{
  "hidden_size": 192,
  "vocab_size": 8192,
  "hidden_act": "tanh_gelu",
  "positions": "learned",
  "qk_norm": false,
  "init_std_up": 0.022,
  "init_std_down": 0.00449,
  "lr_mult_down": 1.5,
  "lr_head": 0.0087,
  "warmup_steps": 200,
  "final_lr_fraction": 0.0,
  "batch_tokens": [16384, 32768, 49152],
  "max_seq_len": 512
}
MLP neurons of a small language model. Each row is named by its layer, matrix (down: output weights) and neuron, and shows model dimensions 64-159. Each number is 500 + 40 x the weight over its row's rms, rounded and kept within 0 to 999. Numbers have three digits each.
After each neuron's rows, "raises" lists the tokens whose logits its output raises most directly, leaving later layers aside.

L6.down165:488470495486554462584440468532501438459445504498495585529538425489527523482397469507497533460421504413546541532431436456517461512453516458433540507516506540507565455481579544555546529526495461519469483526466507519468477485509577470482456482512487543459523576513511442462522457550540516530
raises: "ist", "ting", "ism", "ists", "cio"

L8.down100:491564443511492451441471533499583559492497492520478486505474474505539557540537505437527537481469548482475555456506551513506460466455514538483556538483486457526536453408519563487449534495477488495484533496477495415451436526501463561526533454570520529426469484453497392505486476483478512462
raises: "nce", "t", "nt", "ief", "ement"

L3.down598:431405558485512542506448511503456489537543459517585483454491506575500509530533541456574512523538480443528559471600473473531561523495426534502482473472420443413507487495553453521474446492548523504443544430540541523496526533509505511532484543463484481462541532515519492533486531450496510516
raises: "elin", "don", "lov", "eral", "bes"

L6.down587:464553489511496432468522520479457456501516518540443485446551557462522515541432565494454542454466546532449534484465443489486498486507443551513510476536571507481460502461538428553444411498529526452448518552538480543510439412454493546560519527479454550558491494451559540572562502443501496474
raises: "]", " chronology", ")", " =", "ather"

L8.down372:434520492491563511539438505528517543498500490505459560489515406484608521477541539512437426521516529524515548548533527495520463480496457521441516517448497458489585490514556550455472531555504585453453475514498551448474514433483433527552532493469459560519424498461535454437487524522545505489
raises: "ling", "let", "led", "le", "les"

L3.down744:544504499493491484413497526469502482459542497394521474455538532443492535514502518507482544418516437517461443539518481539487502514517439484531535471556496488509512475564471486503473583489518529522439532511453547498466504431531515520487506504594462524507450481411533515499463503530517448525
raises: "hip", "ape", "ake", "ivers", "ate"

L8.down380:459474508493510455503496494490553512545495539480551526451536489430435439527514507516408463538501502536499554563441439479473456565508473546489456495499517485488538506461506500545548468603539472488541490521447532570463504490513550588463509542470468502576455505510561496411521484494417586513
raises: "ited", "ging", "mun", "ged", "iting"

L9.down174:465538559479473499592529475455524464492519587523544454493459497583428526478477553534515505474574471479478456523506506465486470473523474560515480534466465488557504483515558520523472508497465541526514478521485460516491515512403545578515516483390475500528498505515444547428521502486488519442
raises: "ruct", " same", "roy", "ita", "irl"